Weights of a small GPT-style language model, trained from scratch on English Wikipedia.
Size: 12 layers, width 256, MLP 1024 tanh GELU.
Architecture: learned positions, biases, untied embeddings.
Training: a variant of Adam for these matrices, 5623 steps.
MLP neurons of a small language model. Each row is named by its layer, matrix (up: input weights; down: output weights) and neuron, and shows model dimensions 0-255. Each number is 500 + 40 x the weight over its row's rms, rounded and kept within 0 to 999. Numbers have three digits each.
After each neuron's rows, "fires before" lists the tokens most often just after its 100 highest values on Wikipedia text that the model never trained on; "fires after" lists the tokens most often just before its 100 highest values on Wikipedia text that the model never trained on.

L4.up677:507503503533512456479488489536500491482472447527537590501505528507470478579521486513491472451593551509488480542547422625497505437446590437524503561515476438562459547403509491526521468468478535530511450566508525568502505476521515509441463517524541482436488469537555446480482535461537482512503507489491434480564472389540502561486484535478447477526533569493497464537552534529485470529515494504475513493415520513550592523520528451437535518434490509491494494444519487418531507524495430508477474540483468528463544486438484460519514486546499463447490475462479425546531499507409546464527497476453545460485559547551545492506496450489596444564560565454473503613519555491541525490491489482511529549449479436477452454563474473482454503501494484412502521502493488464551479530532479
L4.down677:471491522458589542433555517537481443561494498482519510506482580489437471451502502532504523523535465515481524557548552559456532540547526538496513519475492541537485485505549500471496452490532546460491492463511549589507506545564526556485503476495499537468469537580431510506535470566474483483550500507540583518435432536441438535464468428442500462445437498485489497479503489440487478544528487508535493420542483462417499501500452530474512514546530433475476468540500547490526503417530494506444554464589565414532462552498442479508444541516480526559488551465519525456492489448559555469529509528505477538500462406469409480528538511488516562504461519507568506523475478520446471463574486481557555443509478478515543516567521432489466469456523524368531446514498430462512433485470538
fires before: " |", " | ", " | F", " | DF", " | MF", "."
fires after: "| ", "\n"

L4.up122:487476476533497475585447458467455517465516494539581437516511515447511503444531462558552499449511565485503502503400513481545473501459464546522409522583471483365464502532471532530454471466500516486503485511480458472529531567556540529476545523503505470516472506501453538544469480544464529450463471537464501461513533476477492474561550523479469563469507567504481462582433517537495552471470443499416527588522488492518499477508492484549540461528537513487579532506533498487484513502521468517491458538421449547457492533469498571547570464477509546548491431538466551475579489488490530492474466504449532513514557525540482601534551498516437473528498552459548502501450461444529532475516535510561495453500490505440543504455518463392438485444502531485488515409523464472551473591484602
L4.down122:523509532472472556431513459454524449423524553527491498528412434550606487458460568434459533494570511546501451464498507554517497509521495505576493483516542532562574500563463527481559528520425568458547523406498473508541474473466519455541506473531538461489492483471455495548528523503529485514510505478512562482547520461453468504438471523477454506463423443480471481455498542435427526420542474485543515518517476475518439500483529483415504548465486490554520479481441531482527464397530494500567429482550488444476504597531491476477507520512449473524465541517523416449507493480508489501632513556502539533430524546537504561457476493412530574545484505559479499470436508506527473509526499467441479520527545533479576432480470549478486445484500520502520556440508520491511466466522509
fires before: " | ", " |", "\n"
fires after: " | ", " |  | ", "–", "0", " lo"

L5.up177:497507530497494530495502432456446437547513534520525455591474552416509456579572548532497453391546539478473470589480485510461449479467563503511441476545499503473438545442521471525486527459458548505500504447476483540476500529545479522422471475516498451471534533501483525550513547564560494546447493495429478499529517435529470539523527509509455555535522590559533443488490469586515538511422510486443433489517546541485474500498490494514516482562532547480539464473618477492519481554500536505498467534461511539443616491477504513508535446389515523522529441483475510485550458504518564473553462434517477503476553495554520517489526463523458489539546522455539477574504474512518549451500532488500500518570544508503465462495542449403528517479520476490519527397565431453525504503488468
L5.down177:504470449529586507445512505445533507469464507493534516509483495499442477535495492485424429545427513444431548405488539501469523512537576516508546512497494483533465517432577488568527473526536553469506453528496470528528558494451533467501511507468516534489429468508489530469538410465394523531409537464581485475459445518525540497488560572490510474519538464533480554457545540458456517498541483446494538536532485513454560459489526552553546519493504503480490459405513469516507528543495529489516477496503517492579452438523567469483437588523390536509536484543475488549461492522476471519581478473468501440472487538400521508582492474464572545462517429531495531487532507538519526529496502510432567435467497517456526552461485474470490542516445492482460474534495611494464491476521571
fires before: " | ", " |", ".", "–", " | –", "'"
fires after: " | ", "2", ":", " ", "1", "."

L7.up437:506524547568451520501575480410523472475512516501505546488520539505447495483504583493442518480543495514475488620587485493459520501492496511457470464539475503468537413465536537581402502479454465506515560440499483471529550534463477534464476492519541485486490526561493485486515513516550465495525585547440507574519541510470507478468479508534557488554489491444454422467447418487449468612461457471501523443547527480501561454512528487497573486454543548475510493402488541506477530533526499497449546509436509537438464589523457477530488552528498540432557488482469512431490518455487502497549509491501477483424469422492428485505546469510469466591456467439470520483534508463523567543604498571462522549502487537459483490570518424514500526471467513514534512506505465533505458449467459
L7.down437:489458426453461575473550527461587551528496472498478434483480542545541492435422573529482487463441517557455477389529495473529414547517528508457518480493492577491449510475532518445507483461513500465494488534502473442537490421571446485485478484534512473504515458449510501526509516456476579519466443537523491582451502575404461532494480494445533476471511497483458531568494505420561465426543538462523470487505451483525504484548503480480515478524514450506482501566468526508521455499498587466475562494604576456455525488474591487520529486546580457439488472521552496541500499480462517466531505493519514532486520488438523503470436605482500562512539504532522562561513513514578473464539512540545481494417577549516482511444488525439477477483461538504482565532562518495547496527483479
fires before: "1", "–", "2", ")", ".", "-"
fires after: "1", "2", "9", "8", "\n\n"

L4.up83:527504446551520518518452450529530452502568579464510477607559524484494473492506529500506465455499521489500468461548510499476426483519524491497452500510474506473444550533537492505555554478467565492479498505490491474492494533445567461482454503558461437490480618548461497513486481448496445583471556502480478491468506428537519530500543496454469498496474561493444412495523475501475488523456534493461559507537548529457591502547470452468489441454472573455526420464567548501514518460554535545563411498466431533485580493547494472517467501486544507518427493475469514459470519505497497588536525514460503439552554587526524456523488472532523477603435518475508440494430438490446559535481507476460411481502465462463471500558445497437526469534439534423500529549450483466532464536478473
L4.down83:447490466460476534506433526494505494438621464546517470520571501461622531474524480472548512504559503486513481527453533524421432507493494581519543462444479506532527455512520510616474584553515487514509456454455484436500516503465500469535458516402444467443474486475489518481517455480472586449524518495503525465497459513465592498537534476550487479481513545461485440529569499483498517504541459465521510530470556508402545459443478495513487520461541498525477514424531544552495532454541509537570475464482488554391473545476479574522484530605566446453566513487501503419558491467454451484505489484506552522535549543456443451467521479534490456506527605517499436514495480541504482438517491464498496528574446454540557469507508465485502460532459474503525528515479533475509494482460494
fires before: " | ", " |", ".", " | F", "F"
fires after: " | ", ") | ", " |", " | L"

L5.up463:505523446597512500507511370486511447426510504574527476549491511432547563557544515482458459461496509471465503565457527511492435562443569469560511501534536503457426563497490457533459530442500558446497512446539441475518473469506465511427457499542488439486536478489489526517464545528568568440475444511512514487523513427524460580508559489515463494486522590494468483456446484583517539520464523512488545497513507498482501483497497489591518437501515522510522533447461483500528489497552526532526522564498516562500530504529500539516486444460533543517493444474494439455592499498481428454472480488486486519520535495494513513445530504490475459563559468493550495543536491528587509441508513535494577494461552495537494408501539473425512468441484512508467543353531447433554526516504454
L5.down463:488458509461550521505510503493527480529454503404513423491495497478489499486476551463462404474476521537468485425527542528535463454509540586524533501464477475517433486554498492538529534558527538498566502537466481519509558513509489470446458492515483506527494537550493557540570432484439470520433485482506553392537474527510540462450593545472535498522519430530517494472574520393516470442528438504467510520474420455489604500510535529508480542466504443448495521512537492496513550527471558396530541515523499492475424486516530491515451533547457531561536530486550507504478483502439558421490484493434510444515508579451527476555497479448506565483449465532520503504467550504475489512451510543457546471492496515497603521432546547441405494517501518488473443563508585460459546457544519
fires before: " | ", " |", ",", "–", "."
fires after: "2", "1", " ", " | "

L6.up147:450473538499465466524429478500469513445504560509524472471485530511533550528519486535515503455574547527534511530442453485491514515495518481527508491429595566445526577425550485568555534488535543513542532545554477537406520502470549502461506534458458496507461444553497524482482556486480482512494456417473521419525517525533485535495459479464525523477472519571510465494512581526546493471494518552510461525515501534414553476524492498528524547511468412530546466515609485569553526540490505532461491543540493496534507449466487486471540438515545443554507459509473447531510446502550490539460495497442500488495603544502585546466512452502566474442531577498526560493487509559529452407403522475484403500473480507472477418498504447458511433408468479483442510551481495508474486562525486
L6.down147:570510506521534525458555579453513503502533462507459511501485495552454427494510545509484482513434476509523516456475544513531475552583520521487446509505438480537478419501500506425431515494434517483456449473435553447512508474590495487513450422569538541528554536446508440493508393502515526511524525566557513535416500494502557525534540533516471503531507467444505549496463468496485525483387469444523504510449471449521493557461463502444477443434529595510496513463425523488408497450484544479491544506509480488512511569528518461478535561484434526457543550530542530524506501530476558442487539512561525558465453476467459490512459510557440457523511394526494452561497483424505539583585475550514584517505482475549489581509510464498523500507493544464548502509485554492507492465510538
fires before: "0", " | ", "|  |", " |", "1", "\n"
fires after: "0", " | ", " |", "1"

L3.up466:508481527544466546550539462525509490548528461503500478540505514470473471488494485554555543467555522509487471451517513599519508548489487446469394573517552544454476508554497503559481551531519558498487445511466530506509563539465515511521464475595510476493486528586534501503506512514489546556533533484450497507525560416495464526519510490522459531497495531457512451548483546505473473573473445508469557468490502483476551508475471537490478389605490547414451480507559524455439526522503608480498461483418507518541500429516487486546522501498467467493458567496471549537458513496506515516420524495526423445484508460448445506558475464558534457478473465410547439524419414526526552485505485447503450538501552487555478534564492488516574527497382506461514507471443500512590550519508482
L3.down466:540498481491535510451580535489442549422427541524508556469540550613463466539449477486383513459473593548500564497490469528548467498501516459453550442491439522551462492494458535475596496544484535517534496549528518501529542488568505479503485447499462513452516466491465526518447554504504534462495457512525433461491401545479519546523521465490486456480473473481458465536562516559525463444471557517494423503477486517517430449499490477494482560513476487568537544510492500501519407424534523521448508494535537489481521536468545535437477436470522486518508474450547464504443473512564518551466509513473516546508526507589521456455532512425471505544551529496482462442478434542490582498509538533579553442501467532489535550564482430424459499475548496448486458504479468518527412458532500
fires before: " | ", "; ", " |", "."
fires after: " | ", "; ", ") | ", " ("

L7.up324:558524430588465458563523504475520463499567517528485471519529546447498514450508459465502452509549493530512492497496501612522425447499459468502510518477441533461516531470542572523474476409526408450469479507564416476547485443479573564505515563470465428531517540516472560520502536536500518541528570539480485463469508549487543458479568482496479509556482562559537475469436443510437535461466424510435532528569460432481494551506442461481495522444466475454518438458492518548497558520518503574533473549458541521528557492431430504512479535553499506565490486467444449441481495547529466492466549522554534506451540416465489513506543519553413442523470477449482516493506472540570523433526536507410475526493454551508506532466492517492473509484529504466508505560484425517512465519460496
L7.down324:503476596467514427455494540490498472437387463479570466503434513464591511461522565531522525460415503548496480506474443496464516444585510499520525483543517499541466446518478492471506557594535515447502553582493506506588503496457478503538477489511491428544451532413500514508503423525469500488494480521571552513539481484519465484554470508522492476481463522503490550530487517560469474546511484534517553482547574498417483432480525535552522482493541529512560547490486462443506511563490443534474458463485464469493408519527444477508509454440518561471538449488451549524465534487525441520513549564466515556551513540472519506499561546545516505445438531485495465489471473477460509599491447475468496468489512496463524534539508571478490482461473566454510425430577593424515549459480502
fires before: "0", "1", "2", "4", "3", "5"
fires after: "0", "3", "2", " r", "1"

L4.up633:555534459562413480550510484441517458500497556494435488543438513485477482498474527518518428485564491488522438491472566544477488482502420499506424536508570546453481544406565573504426555539579520525514507503480444480511507518545537515511477528525476458532503542558515530512501507535547479525503503472456541462501538532447515498451505513509544403529473523516495407368409498523439449501487452515480519465580481501382521485494461466499490507468543526456515448493524477590495572514523479522487486509466484520523533459519464475530522502511513540525450542528501495412538496490496467504417533471536495466557536518477473488591469500517423488511388554464485526468478529532580492462437484544495497562530447498452494530508501469477505479539442507557478487509493476433557511467600481
L4.down633:523544490621548535466537574502558481457520459462488562522530537564425633657500512477504479481527534496440496489473487489558514588513493442534532491496506464518453545558460463613562529401436513506506500498441516527532498518456507496510505561524513521476522498535488508428462489452562508504436414497526479506505520503497476528534542544462431580516554474432484484513471521506509490509477465475499453493503472551536543465474507477453522548454470548523503494530450438538501484476516519445498440464474483522528468438489510532515452455477486467500491516606472450515541492486505469552548500531485482483486492526575528547446492504524474500515563432488532494507471432469515496473528492481423526423478487473425540454481538438497617553500473517567502497499461460503537524486476535
fires before: "0", "1", "2", "00", "3", "4"
fires after: "0", "1", "5", "3", "4", "2"

L7.up775:517466494486432534616552499473421504446562459524471468595499555515535536485484492487554512545519550440525498508517479538495459486442487544525428549491512466502447487536519524492480462440483533484547471480558485461579509469489471425474463460528519494513445454491463512494525524575490434471586531514444543474477522481515524531519448468540425535535462494499505522508456457454503494516508410542495562462453420469393540489575428501468465429492482511504509492429484546513506441536518510535559454560550492512491505494520457473575537516461524498525446531484440580520500478478461555476530537519466480460532551439565463521545502500497465519562495551450528450410459495547464546499423462493530410477513468494503529510546522480524466507497484590441492499458490477516580507586557500
L7.down775:495493504508531405461488515533514573504475508500519573418511465540476531483559477497468425513465472567492506462397539526447536533485471521495527452484601473444462469474502504510483577471528496487487437463449433560452479528565517540507525489503497506557519535505525534515546378395456489581498503516553482496510448520465521479522541507561498452492549477517555479424511526508487461524462527481487475493563542507475477488485475541542429512497546519463526528472530475489510619519515477486485517496535481494470536453443509583505448488479500509550523520445503445535475509494471468525459479451515515474536474564464563532479432499503499496520567415545547477532535568482503504441490470534504469483455496494579477523524538358558631514493496442575477466564498513511478504494472450
fires before: ".", " | ", " |", ",", "ore"
fires after: " | ", " (", "; ", " Sc", " m (", " |"

L4.up538:557486493556475501494486460468471550414476510494503407477489518500347509550503467505495534474491547510514487538501498492523425516477590513490437530518533540431439533476492505504556583428495508503506487532449455474500616537499540469528516525538525465537511493485494587557475480513464509495480484468494512490461508459493510494480497496493450494577494586530470458433405530541489548528488492515489560458550527475440505471550521489561459416521558527486474515427500468540454536524510481507550483503489529500500513497519486491520552448476494500571488447535488586375498502538500506486427506458434441482492580547512534515531480494514456494486436490453531554511518493515500560447533542475457461519476435545567453514471526462404448461491394550487537501524462439480526487513591514
L4.down538:557528445492549542548460512507536483514512517533514521479590530522524568487494471469538564519490589498499517477415482516494541405533483449556530480467478480470544491528497481558432557460445509524527516534454482433540496468540447477518425609457443469568517493535432555437499458512564515546458470511539469475466494541498491484526526456521522503509523508464403517469517500431464555443482486567487469543549452492531513509502518507492503488413528525529483522514394485513465473498507537533568492519470488566508465494491453584493528472371542480498521528562431469539526493437531499542519515517506543541470490502542503506496492555498492452500484499529545475503467462489493525532471515428426465459560502463551579467527517407491435601468472503493473458457400513450507519563512558
fires before: "0", " | ", "1", "2", "3", " |"
fires after: "0", " | ", "1", "3", "2", "6"

L4.up446:590438495569403511479481581514460468492526558468462420564438536470484469594514497488515500481527459525456476495492542502537505468480487508512468474552509550409544508463474504565527564497491491492489533486527440472439519491537438541486426489608486481518549480555465544572456537509552441498511468483511572460496612491535539530523487525536546506550462541531404475489486501489475560483462483548540527454496493433550512437479520477467410493489511499519514440499503465523507499526540498482490475433437545530510527447487402555541541447496518500546466538459514548481523451531485449508533561486487454488521574496445385521507523475530439462516494522436498553520518481524550553509533500523478510568508498560538521492493450451438469516491440515569486496510522465409525568507511511
L4.down446:509496482548460504522477522417502536476540463482513549441602571525499601522502513480517508477424509505551470472449530529555505539542451499496583502489552578457467479530485495512478546453475495513431482484523505532521510458501496486539497516508480508593471530509449484519445498479509421483510466452569516474498485476520500470527446385513543515562449536473474475479512508497492537443410470567494432552498505513525506497519508486541429534418506460531540485478415448530481560448523537463574484488500410535495497502473430571487497429485508518565460494530506479481550548482499462566476496461464527540431507515612528593552485503531452469512446443501515501491490511514471564525499495503471484447509426504483541510499562339517486537480450520542501494521447495443551534529477529
fires before: " | ", " |", ".", " | +", " | −", "8"
fires after: " | ", "1", "2", "7", "0", "6"

L4.up662:530474390553536457530480483502522514505486517454472485511496533447427527516575457496571453433504494452523432547474487531456504475478526448457460534507550466414462532460520524529486505443496512504468466501480518462490530540468514475530499469528537465521517555527558478457505565482545463507579463493506468523478511463494528543476528480537442556568487530562498453512503466530523515519474473512442472490514510526461487518460545478430510475537537543511542493467618489482443493567474472597484435524491536616475591413520443433579557497475514484513549431480424452512487484531451502494527509414525505460545558431436531489494481516542525501476525544473482561487496506519572555498447492495510481462505557507533474507497492453523568498575456465496479505430452504504647485460532555
L4.down662:456436556519518479496565508507487516488525539487525536518505465511490446505533491558486497452556425496505529579564490444513460521494561526471590500503392547581541554450490537523491478526521518540480538519495519423550535520449472494530522535431501484471497429439438498511454577440505576552494568406458500454559537447500464539471447484454531498461549497534456473502509532548509519474518529476468443584508492452491524472471496466494521513463505480508493488482502476555540492463447485494536487564565494599488396481423461535477556463475480530588492489510524494455500479483503477455501434464484585538524494535509600609452490507458459460516521445503525448495525437454475467490452563483531608552479482463492439434507508485446515476516550527532496500463558485516480499477487526
fires before: " | ", "0", "1", "3", "–", "2"
fires after: " | ", "1", "3", "0", "–", "6"

L4.up813:495519459558589427524482527505471543411526553514540519520496520497430529497526451543516472471560515502517511560486533474445491447507495531538447552545466485510476591454482573521478474509449568569532522519513545456526550510507576544557473494465471488565426528454503571489477494512528453511478448502506472474503464386530553475502518467458460490510481538473456493556468487494488541489496472493397489543510519508489430519518485484497482499520485594485536426486498494450521508465513443599580486528522522516602578515521497533504539488453563463574506451468493512485495522544508486492567451467455516431466451541522516523546551517524478454585444478436499443495457437528465559512437466461577497477501536435450487474510471462499487490501507527428494545464504461433541541554588463
L4.down813:460517483514434519509545523535545478476540518421488386496510506485544510500503571483510477475522485494487488504526510510480541504478555567488521423562540457424475398479503512570522526473459500474564461434520492489481506507567492484477476458426498560525477504603490528462539524458433567473590536471552503489529494465496477562497547533570529446514535551532436475468526504503522534491515505537513531509479587518396499447497471492548471526444523423499521522448494459525456502438573515506441475497572509561463527508457516504486466443551496495493547526481453454497504487514430505533543531475467556497590552473519525478441471460494566466484547605570470515521449440521495443487549504503439468451547525510544476478486481464457593506468535482526462528528448436432476444565465479
fires before: " |", " | ", " ", "\n", " High"
fires after: " | ", " |", " High", " |  | ", " Go"

L6.up750:575485489532460521514516490550493461441514591509587444550565532493444490494581531512513483462510495532448455486483560557476496555477508522518442542511517472480464498495475490469455507431565502511491487520428503524504469496489520534549454515532442450566456491503441540537530542496485426532467448399532539473520495398492500491483462388603489501480525503528533526526486518485519521497470534501513563520550516548507518475516558479466498501517527482491571482430512549517471535543514466494477525512454527548435515527529478550539549460523439519535501567469467535526539422474521481488515463403514536387453604469504511485496496487533452456465477557434478533456479522462602525458555486512400434520565469513481402455461531482463528494497488458512462560532489518450543490514501549
L6.down750:497537501496483574477490548501536531472512491415495499468521462541501523447445632481500525526497483536462534445493432491534513463510521500514498515485530531569500404505522521511489505533491537475574503522463450532513496482467471533415425446413482499547501525524496455504522468559455501494559506576532532557517517488505504451550528500503472503536490534477510467473476489485453533460402517553485437486497544445520449479550477483506521511411522510468519540458517464549487462556533511543524508498488454485545470550389504459502493493558494529473482453544500512555437498512468443516466566519516490513497549428446479541517498418550451520499420519557499446451427558477443569484405520480461513517513517503492444533488557515440511544561461566399499478564551532488559487532557621
fires before: " | ", ".", "ared", "w", "imin"
fires after: " | ", " pre", " un", " dec", " ("

L4.up816:505460471593478499590539432480471525463539545490451449477427511507464508443456460478574516543552544509520495496510556485523502563489487499470413587498543522439494475526463533535478552513510514466479505524458498454497555607537552592520555522594506519532501489503436537516473507547459517498478456579429589497433527518454502504496479497509407528458482513460480462528424527509467483507497402529506467547529475470468483542524499486495529496558559513470505492455484576486484514493466485480449488486479459488501497515478517521576560418481518492557445469525432593467562448443511492487460486470423422465562450514500410569547494505532454543454461511466510561493425482503455487500534467508504515504478506491508493496534529491451459486506503495557559479466475489470529502552604569
L4.down816:475499529508545509538432518483519483506504454493572556483574528514512485525482505500515469485446501478465513475496437539533444527516541526555575494521473499510372508501520449456507467555565577525511490544511517509522498433572488493487448455472492499475384469532539531507489431501540468521557440418518373512493457468515447571552521431530462479503471492452485472477527538503497542511518546470459508443408504510480536476501570483505469474470478558506581597493516528540555512470476506477486467484459578552512447521468491431539511493462489498482423542526518482622512512552430527497562489492481533407503529470523524477487507518530535485504520557471533428535494500502542569412452490499581517451506467507445526535556485426500476470487477505415487530480550485497546508519496578
fires before: " | ", " |"
fires after: " | "

L4.up783:541513469516517474491408523532440520469508531521537470548536569459485536537492466522551510460527487515516509501461477522516521497455464557518466513567540468407511486514448447496447547438502554486534521527501460470517543520469547514504472451503464498531418495512428572557453483471509504474547408465521481474477560421520497499582454494501516497623444584458423497575486552452506628527480453535457539554468546500472513486546473505502438448486488465529542485493482509451500524497556506525526450514486441530538502528507511552502533464520530497586505496471471571511551497536503547524474550480451511491474575578519441538516530434599453453475454527446565506439461469512524565520545480443515461473526486480460512530474511432450482551457458548504483489488509458491604531503469548
L4.down783:551541484532492504554546536508568477476506490475519494521542558469501538569476480515596502517471560513489472476408480519491468480532468542523527474455512502472503573574502535502487524491433468457472459452567518411509424524496459510463514523490387496536498563557461475447508428468441426421556508469599506495503507429523501496503541486484476503510478536454493490490568469453479548482429554481508459531534494424482533467444502525482444543456463424505432487521533498533469479501537529427552479450568528522514490469515449528511437525516554502508558564493505379513531525464478494532489542498559523574443479508525555496453490469513512516523448495492517567487497544508532480504505508457425535431560522513535441521488551368476424472494560526485490475543468476468546509494452561
fires before: "\n", " |", " | ", " Ret", " |  | "
fires after: " | ", " |  | ", "0", "10", " |  |  | "

L4.up571:576480441551441452519460527534474477477525512472462477550443541481470476484500500521535526436522577518497482526482557490494446495499571486490411517544551532449432548507469519483482552470482547476484512520539453488522531532507536479533522480617506452550523519457541471535533514575538409516516464534469511475482559446519482532463492452569530499509510535558449474430464529525472548498511459524478563481547512514536496512549528483492436444505588526470483465392503590524513499544484529481519497543471465518492525436476489430531551473427454538541442524486454563442535535516394469463467461463470448458492604526504460498525561438514442506457465509502585512471477458506560590450517499459534474561471492490533497538535547460460431497478483534487470496497488483429565518506581495
L4.down571:567557468507493492570524501518527480520576508469518482487558524482514522465488477477516513496522486495583520510480447494524552460515461506509486476499525502471602458507533573532448530428444520629543518515487515409558512515488512583483489559397478459591526526457429523493522477489514478512498517506534567478464480548500511445432511508517576482506508513502452496467484512472458494488486509484479486549591507460505519502469460522495534516435497468505448473544447522507502514483554464573544511508553473501498508490518460581467471533440520509542543472563442457429492494450572525523481480526555552584434537503484497559489523541498430477510389470501570490449419500446502480534457509430449415510538455524492444418446584484481429538467464506516525538524495513444546515525523428
fires before: " | ", " |", "; ", " |  | ", "3", "0"
fires after: " | ", "; ", " |  | ", "0", "3", "4"

L4.up170:530533426572448532529455494462489499458450463540517470607474542515527511576486451529651489486543487503516474545498538567493487510500526468502415538519527544406484557508508502556500509513502529502455437468560497493475536571476504492460535448575468464539490478564402511523466531565498425459562459507484471536516560470486533538540457453507432510521448567488453493523514516470437545487444465501480550496505583526504485513485409410494453466546466529503516453476528553492453498514507469525529452457465505545442537484486505514579527466518515485563455451467458534441579493518464530513526539447468502473481535458461430476479491476577428490455531507453495509561517462486537540506536451472551485490523481501497491529501484469479504472482461501535461481477498464446616500523594492
L4.down170:502454498509488541563459523512474433470514485456538536488525546475463472495571451555520497512480563420493514536532517444459483528553515496548546482457454509583506533438463479482511442480489522493502513581534548479529424491501497505534492513547518454432535512470572452510519495504487514513477550453526476493493528550539486511524525526491524485540494457583555456597500432538472514551385507562479514472455522476502479482433516552449534507501500531457538465496599514542529519538409529536521461550473468577452603483491507453515489522480474465508577586480445496472536440486494491464501474484518486499523402493478586532474492547460537499603538475490466436546480470466510508523439574492508469472487550469507397498595461453491522479525522456428512547504508493460534463502437585
fires before: " | ", " |", "–", ".", "0"
fires after: " | ", "6", "–", "0"

L5.up361:528501482495435478467503519562486464487559477525522464526517512457489497506515530536538495470460459509471518495515495576547451481484545502490486466494473467508442551481525506488497553464493529492563402524472537525440526484428468500491456487537536449452414546611431538489447499514520504487502503496569594518508456325484523467463580520444559492453547469496489437532521498624517497523467510459497560469471542546487536540542476512521475489460477464559532517457519504464492513404534466562487475576490485526447546532547500526560490490514539518544496458511540441499570479484453506542581546504439514530508505555448444445549482474556522480522494500424504454574541419458533485469523500448486554482500546462477433529537520429458455518542478538482540541461501487449497546535531490
L5.down361:499542476535512501398456497487487504593508536532440582508447464487414498575539477517461524483540493525508507465526480470455520475524387512433477448511536468549535417507428467502471539443468477411477582501460477527531453499448516480496504517561513503475529530490561476546496578467505543606451532487522536527493532505519444483506440559507412482538525444432485509474495482529540466480545481529508529495544513461508496552582486479456518522515581511454474427510496513481524547500545522429483492468530542444523524485556523537466473522528457543510500550460502500480473589456539506556438524517548435492548507513491526536434404485501500498423585487511522480467519482513485407444554483539518464483538546480525525487532517463444545549540598494483503510531503447478431483436531466
fires before: "–", ":", " | ", " |", ".", ")"
fires after: "2", "1", " | ", " |"

L4.up236:569554520560467452491504475525520428473529529477532457621507507489476464522477510540523498434495488483497469463515536609543438491484508478441443482554501484536430559494498520517525684531547558491518494505483541471509455513428460457506485545574499505481457502503545494564538525479528496537585534459481539454536572456550528509477521474503495527539515528502494497448504532469490511518508481500500535478554504425470478495507487495492400422480519557539421483425459483495489486532518426445537424519548490530513438480496438540585552469530499519513429517451519553469537533455459545526418511482502486470477593529493498476551449487531447535491470538468572480477477485500535494498511500507566466441471498472534508460517427494392519463501467553510460485497498504424557515475480478
L4.down236:570548448521596480523471545480526492459504509547526450463559557551493516572495488446434518495522531517516521387431476434516502488532468488534538474472480523448517452439512487500539557446379492554527504533437469518490517456496449439557410555459444463546521553523435556501484447467523538539484472472517510496526469501503532589495518463491473476498466483489472455496513498511533530484415452511486477553492481513478545514537495520526488463385573580532459553504422544535498534477552553541525460504493498478468491493489484595489493454446567487512492505486483458430523520488468454491504494456453590498508530507589529516485477600478412504492542573435557467521463447482473514564475527517513466475515449485526440521532521442512453584476501499497503505453480530509555540490539519
fires before: ".", " |", " | ", "0", "; "
fires after: " | ", ") | ", " (", "0", ".", "4"

L4.up665:529512498503433493504549489491550426482540529527492519528446521482527446506539509533486464400553479489445446586510529595541506498483494514520533470414413486480514534464530604500469482583469491561515516489503445509393502522525491563413474492526473450501603460563503467532470498492537489529468489548546503480553546518484524582509526539538488509493504513496513484418488503581502520505456506515458410486522463516520592449460502456484452496543485527472523488480524493561480523468511474548527515475491497539451520420494478540562483491511483545485496498491544526535548454640475426471540447445510475450479514495479499533460527502522429443593513483446433507499514527492531509454434512486507501558484501489483472423474474473476481536577524559519494565507559482388485535528538518
L4.down665:486485475530538484496570526523476535435536463475494525464450576549480458497490504486454489568478510492444571546513528483487542478479558532487517538505492495523528462464536553487522487446537536462503457414497506580491594525524536475447489473540467526469494500529464549455512562486418456482447440528491565517434458481483512506509509451509441522595514414518579479359523509462474527484518494550494495494506559522548522487543443507579545510494504551511503547467505471513494494400543554463507466425465501447458509534505505481515454459492488501549519417483547481568546490521463536502558427502446538415476454488529483480519579469535511518501454493458510539526476435465508563471438523506506529492539494524518530500423529438468498521504527568482522541461646542465483546463453563
fires before: "–", " | ", " |", " |  |", " | D"
fires after: "2", "1"